Weights of a small GPT-style language model, trained from scratch on English Wikipedia.
Size: 26 layers, 5 heads of 64, MLP 1280 GeGLU, vocabulary 2531.
Architecture: RMSNorm before each block, tied embeddings.
Training: a variant of Adam for these matrices, 727M tokens.
MLP neurons of a small language model. Each row is named by its layer, matrix (gate and up: input weights; down: output weights) and neuron, and shows model dimensions 144-239. Each number is 500 + 50 x the weight over its row's rms, rounded and kept within 0 to 999. Numbers have three digits each. A neuron's up and down rows have the sign that makes its largest values positive.
After each neuron's rows, "fires before" lists the tokens most often just after its 100 highest values on Wikipedia text that the model never trained on; "fires in" lists the words (lower case) most often at its 100 highest values on Wikipedia text that the model never trained on.

L9.gate941:472486528531467460489607521467469528603451630484487497450444537500535532441461568505581467516534565479476490494467453449560492492559466414457430516459475438417518563528533466533504371473478511564559424488492535561516454519583383538546489431511554482496476511463531411538527511552395584478
L9.up941:552474483468587506565525476457420398448558473454533517568598470402531444467587547397425498419575532579491544518547477513414521528431541530474526447511453483513519459479412544540499483477496554555476528532585488398516433517500516584519533480489398481579518544468448519448490464482511482493
L9.down941:442491577551561523513607493581441477557531454536507502469363492483603506580478519521552526472466551472491507509441559479521532471534530531479464556527557447541451501486468500544528399563477538539450424527532558543457430460490464570486498441513527451586465557514540411527506531565415466497
fires before: "p", "ign ", "ig", "ign", "cri", "ated "
fires in: "design", "despite", "designed", "designated", "description", "thomas"

L6.gate960:521492557517396498504501462486425498553561454567536399483576581468553538436473544434583547508502506420505525451441616422485407473618525495457426471464583454519455606548500478556468400432459531509449459432487557558406587502379536548477500537483574516454445556521453519535527531473555448555
L6.up960:494500516522588494482551456552409478463510475407545521524494523409512505537527529551545371462432397480507432415463495569469542525480443542530570472531539501418525429474515448491485558500521523560503461503451421564475495484477496448584552528441540547468529514516489540471477580535613562396
L6.down960:468472531540375481507537513388562529563559469598504411461466542497498530447508386503512647499515445514468496488482516482466477566441453482470496476465408471516408437496481587436442481474430485518484486470487467477492549565504494505417477512569523432571507579482494472564615430502423409548
fires before: "-", "A", "X", " ", "h", "en"
fires in: "zaz", "mz", "zx", "z", "pz", "music"

L3.gate68:509535567508495458437437412619520513495435538353509492459478439446498524488557461474541472475444489544522529489460463445570572534515521494503488560499560487468565472484517560524430537549502525496466456485543516511495553411488519538473551441598394461446461511437526474465551437476488438552
L3.up68:520498510517553442509524383518448468526566542507515528451513436553440589548452540542524387451402479517629458602560529550602537511524502439549529539539564520500513473483525501475512624546533500482562588580534474561518505520424554537548536437515445447555442502447445538406542491452471528505
L3.down68:528541375509455509528481536485502545536621536556469533495510498476507507456498594549480445512478397425510550516476459549548438466435446502469466505441498448484495452525532489460478498621524533557527508544478543546433452526408536504500560536436502540524449536446447471459480457487515582440
fires before: "States ", "States", "of ", "ia", "ia ", "| "
fires in: "united", "city", "california", "liberal"

L3.gate575:441393489462484484562487558551508458502538458589509499532530513487487504526482436576539628510519521512555441491468463527569525525508528456498423468609465459486488483639528476470591614555478415437433539518474446466591456468525452520475466533521537496539428450492465522513530458517498496520
L3.up575:489406430514572527498522494488489525548467539463471511503495522457533520519432529509532467506400505424545500522510501491497614447525502551466481584617531534456467457476515546456464541566465505493480445396578553527478447524410521431491510522532493454438501467478478484537539521550548444622
L3.down575:468483534540491532520463577518515487423525462561519454548455524510463494468484476573531576494539470538555497470500455488531475539484468507519544547459424478559457523590456361532614464533432485504462523570371449504581596491599469540515518500520553515510480631506549455465400495420432508438
fires before: "the ", "a ", "not ", "to "
fires in: "won", "joined", "made", "did", "reached", "formed"

L3.gate179:542376473433518477426498454408505524561540511458516424508500517503501520574455523524487460519530588484512468554468523489508472518500485499512459414514516498503392468522546452454425603459519486542538512464502513554518450549465534490538441506475494520537488460475487491613490475460521492437
L3.up179:496452543456483419501557505563629441503502511516538600508517508519429490513425387540441499551477544515526408577480491476400467513476521558400420548488488603539507537490437511479540555522439432371530509484533519523572462474500522553488432455566494453469478523468507532447438500468485703428
L3.down179:465467459570428537570477477430476471430471453533498639479557577496419516491398512392542506494487475529527507468430470489395494423500547403439567522438543505545559499447508471390484462481528472494500531503521335575430521561482537524465611494453518454554585496606467557471563441539526573524
fires before: "is ", "was ", "were ", "are ", "G"
fires in: "it", "there"

L6.gate1089:636528457531566488487496504484530479458474668484514529451500418566451597436444505546485522497530563480498475529510546515457541459498414551392555507564504508492472534555518473382479545510440623521540443572465588518580453453461472450456490517563557543547598465529468460448537556451514569579
L6.up1089:494541518544510552516559464486530497508455455494551477558447447412547517534507456430508533507380464523409570500501497573427503436598534421446493556497631447488517563598495440397475398461404518532568587417590449422455521532540498528557402477519524449459413511461450485417520438528466514463
L6.down1089:558461434522470466566432586534531453501475646535521486559536506519483532471483564566533457599544440509575480572538500506458401499450464615543510543570512552462477590540464488440450544558542524504527400548489529524476514485513501442488464579483471470534505482457514494496443527455463508528
fires before: "States ", "States", "tri", "ter", "c", "try"
fires in: "united", "council", "country", "countries", "city", "account"

L3.gate423:476478457511565618542506503541542518589518463534499497529446461505505355499460584400569559461428450395441516399485462471546531447556510476490440453452573476525568479499481585532488551496543482528591572465518431465525513517547500475502630486508514504500491482465480506479458543389318557470
L3.up423:464507342474506534516524531491527496466495478509551440493477515476620484497522573575527524558452515405521566496571502397466534475458487504523444536403451504497559546508484489572583691424553544534526483408443511524610470547408480480572527486439620520400416468499412549543527582519504576478
L3.down423:431495578483560476455421436492502495436551477516547460545445594565484507476464499550509447533579540527549463509454547502461496469492602435541531451586463522458427482493554492522491489487485491542472427556486539447422420472495510467470464561523367498479518562486461526449530464550539436498
fires before: "–", "; ", ", ", ".", "+", "nd "
fires in: "2", "1", "0", "2022", "2nd"

L3.gate763:446452514622474471398533517522616480538526491457512457510524533564437530472481539509476542563525635409538495479536441483513479408470513547453440560430458441450457576494511544467438549476472524537526481495550455493461453487537528505476470622455517483479534493496433623506507498458521559394
L3.up763:493478544523482457516566455522510467494485455469558519466578539532497476550431353505365452542510532508450451522472558482524505497517519463413560499486391515481590519531426549542490504494496517471551494498481416526517541409510515611437565570469519488483468492541454422460480506397563599541
L3.down763:480427469518432581514366524473460458452564556527588516553539469481496506448483462473462553498534545368507554521459474504461460496509465511527544477492493484473549592493359402530573469509526497639573473478455445477462460542544545482487567447424468520528497522504507543503548470568548584542
fires before: "are ", "is ", "were ", "and ", "was ", "of "
fires in: "there", "house", "building", "buildings"

L3.gate247:451454541604425499517453532512482462454394516596556461562470531487537527474485403538512521555489480533547482568455504525459390540532496402489470529513589585493432525613509522469463426530552496526624550426542504510496445438448509526526472430508526536495493603457479509407541505497472552508
L3.up247:522472451509518555483544520542459568413496450431447427518504492534552494503542571483489545512443461418511446595517552558523427556462463524513543395587545417532532521576539453492448500463505500506558489444504512570554496460427379477462471501535523541593458430487530470510541586526407499461
L3.down247:444486613495499420521466493470520472541492613517504521502497525489450473551483424538503424550486549600452524458450493462439496381488510528460544572422492513573443461500444485528507531521568489516495519574446517485428506493496581498556430477568528471483491504546495519477437501479555472502
fires before: "a ", "the ", "\"", "well "
fires in: "as"

L8.gate560:439523448588509492500441470487448542448521476511385568474487451448501472534514523422453522482472363577504494487454475548431535543500568582556537492571499546500490484413539518467523437536474508504446526461513441459462528565449611502536528520476530475593487432486524391530502494446553489490
L8.up560:506512517463503490482431523446549453618448555517579505625501471487555523571605512444447503469480504520557473508578447512491602477533597492513504478508539358513398467478497495579473485483523564495472553474527506526492461493398557459642545428455582521622469504478545502547445545456491524521
L8.down560:462457488370410417485477580487570407536473466434529477617547511530597516499616540503514490509533439449529531531562531419462483472542425391420578518479428380406521498484474454540504525473480581484527409464532460457562476494580554566555429465528405479501365488456477573533429616552489430486
fires before: "0", "3", "4", "1", "2", "5"
fires in: "2020", "2024", "2023", "2022", "2021", "2025"

L6.gate1242:542475486584417547523395450435505561492458477451500546481501481528501513561530451383542456572569494434505489440571354500450442507583504407450499479463592546441455407472533498458447465522495537426525579487559470605472462514558447536516477399616473476512516435446506458555490485487488544460
L6.up1242:531491570430481393476540523478534544524472546489516418505475551515500460431436515432478570514476522484397523570492537425494464494533551487471470426583394449472493515476555408557453542460404460458475510488570480482542471473516534526490451554489470480504523487474490427377518500461545522474
L6.down1242:503427447505421555535483456478594455494492439547562437544462542514344521513424416494486400489474487537516426462402539454503440533442562410535493507549531517460541438459464462541447517532588480439535482482484452542470527513488542536454568498420466459520499535528502500520405473454466526578
fires before: "was ", "is ", "G", "has "
fires in: "it", "himself"

L8.gate191:517563545456477531495543434422409503542512481448435466439525524494549498488440582476544598585557494403614550512520496473494466497475528533430382575469474499540478490576540465525428498440534603459472544529404489515447511519542458661487550482397482546534520460493490543555508481517368497502
L8.up191:547543558591432542497456478464542529516504531493580629431425486489583540585536495518471488451518487441497548543466504482425471558530523512539585596537551502445510522415412547533503574611515532485558472452564521512499403595585507423517482418528549560533429565501538477537562474583556410550
L8.down191:485521544533406414480525482522593493594580564494455492462485547563444476494491539449469556526525494421518521504532580524504576517460402507535458471486550515478512597495410412490498523533520603431563558477530510537494454495584526435497457454374488537426408505543443519508551474449590563465
fires before: "-", "A", "X", " "
fires in: "zaz", "mz", "zx", "pz", "z"

L19.gate858:514513537536459621517479430424510500424558544503516521469488518535502394491463445521540491509560552543545497533495504511475506541517566449475460431475567438549498480570557471494499494481497482474538470466555533555548564456418526502499459484596501513467537512557551544509544440497437571484
L19.up858:545504512562489441499583491471469546461486601487447553490456450484545455546580487479451480574597490598494410479488453536512355530436589380549502541479441580408508498473410480525410471489479516492514493495507492483449555441464468564515479517443472551452472437506505524496490534553476555502
L19.down858:403534569505492566530480445583542472535620541609538443473469544522514498422439563490501499432495462525610466432579500516528532515537529420435520466502536460513471486500576532462534518446454498558479557554461472499532476564503452504506549455536600559465565570496511516448575475467490465516
fires before: "the ", "his ", "a "
fires in: "of", "during", "on"

L3.gate5:496453423424548522504382479426402552515532446465442539558508425514634447519541455361511486599543489516571413468473514522453593590577575543466466471528482461518527441480441491539428455508510567457480464514497496591525491495502440504514471508472454542528565463400447412478416553508462465529
L3.up5:411561528529501564479498466474490503481409491529468475541495509492501428532526451569427538548476506519574434547568460516576476448419475448406505499452436552478460457467480608453589593550496527565531458498497439419510488530608492541505528551492416580547518528509531496523502515494497527484
L3.down5:519562499432535544532482421459524564626529519473458485505459401572542542478507537508589411584399439506501535516438557465519581549491410593540492471628526434564437520397527499395514519570511488523456534468589514621554458495478576452457432499435393567527609506427509492490551510575513528503
fires before: "the ", "his ", "ed ", "a ", "y "
fires in: "during", "at", "army", "what"

L8.gate868:474441449527485495474447457439505370467398492499464481521489527470460444489524559489552436552458628526498475506381520514518439458522493560453606453554478503501513401543548443521527546546486502511510600430444579506677471501557491577472529483519488557468622545496496483491518525587476501433
L8.up868:486447555507480519449463477387531446516504459491461482665541470427423483566511590474549371598510560488506516540421495505491503525474479564534591430463512484472443401491542541555455489483512463562478521440486536441549497581462520535496576479473486526393540496487430424502482482544437511490
L8.down868:458451484436429451491495454428523531578488540465471494436435526484463554483496591575546569635421496600494467528495389433487495530504544527478584464570499430528563483512568510465521489517585598488539471503503415587440537522415525520479525519434572531371541512506533416526470563520519490510
fires before: "is ", "are ", "were ", "was ", "sion", "s "
fires in: "there", "it", "mission", "law", "burmese"

L3.gate1070:466505470487537552562482540532517460598538437475492572460411565512502526569496397472585508459604607417446506464496516503482458473546482435498547537470427536616485548484495517549487600487465539468566439455413443504567473491423486498483495417539523478452518489463485477460474524468415527548
L3.up1070:454474400571469573447412453431514560530494465438476523555544496513502571383502603542505519549507485465398529572480506446515627506417477561425389531514549452464552467510511473572456518495431615515505505487497493524416549542527502494551487551396541504518505378442497560634487532508473570480
L3.down1070:454518555546538529507486441619489522407569473542487537481446606544490415578559429485549426489489565521564516487505579561531447469533630439459521427521398464485413552525486472469549532429404467479446505529451413511593514500470474484502434544516439485454525565549435493469477461470555480565
fires before: "–", "; ", ".", "9", "8 ", ") "
fires in: "0", "08"

L3.gate118:509542520446463517482457451581492619549472427475485499523438471437502477458424498500570497400517519422506450542584526443551511469524617464503454556501522454613438504525481452505504459536511563533473494551496451512494549545486548447381530480507501553498470403547579504533525518497441423499
L3.up118:519486541448540465501475525478547379587527531464587499418418553506502518491497428524483461431581499516482473487594450508494540546524536553475467549518458540460466508508542468483482471488560446550533416516430449529403499444625542547516506448455549378403450535532506489461475421488559437397
L3.down118:490489520548465513452513527494557509456519450447470560437508409437527605478480637483451487547425509585457541453451499501571547647593348551520504489489572488573495469383510644504597539501420559422538544500520525535516479513590460432474570474545460532505506507459514528493505455428422472451
fires before: "| ", "|"
fires in: "2", "1", "3", "dsm"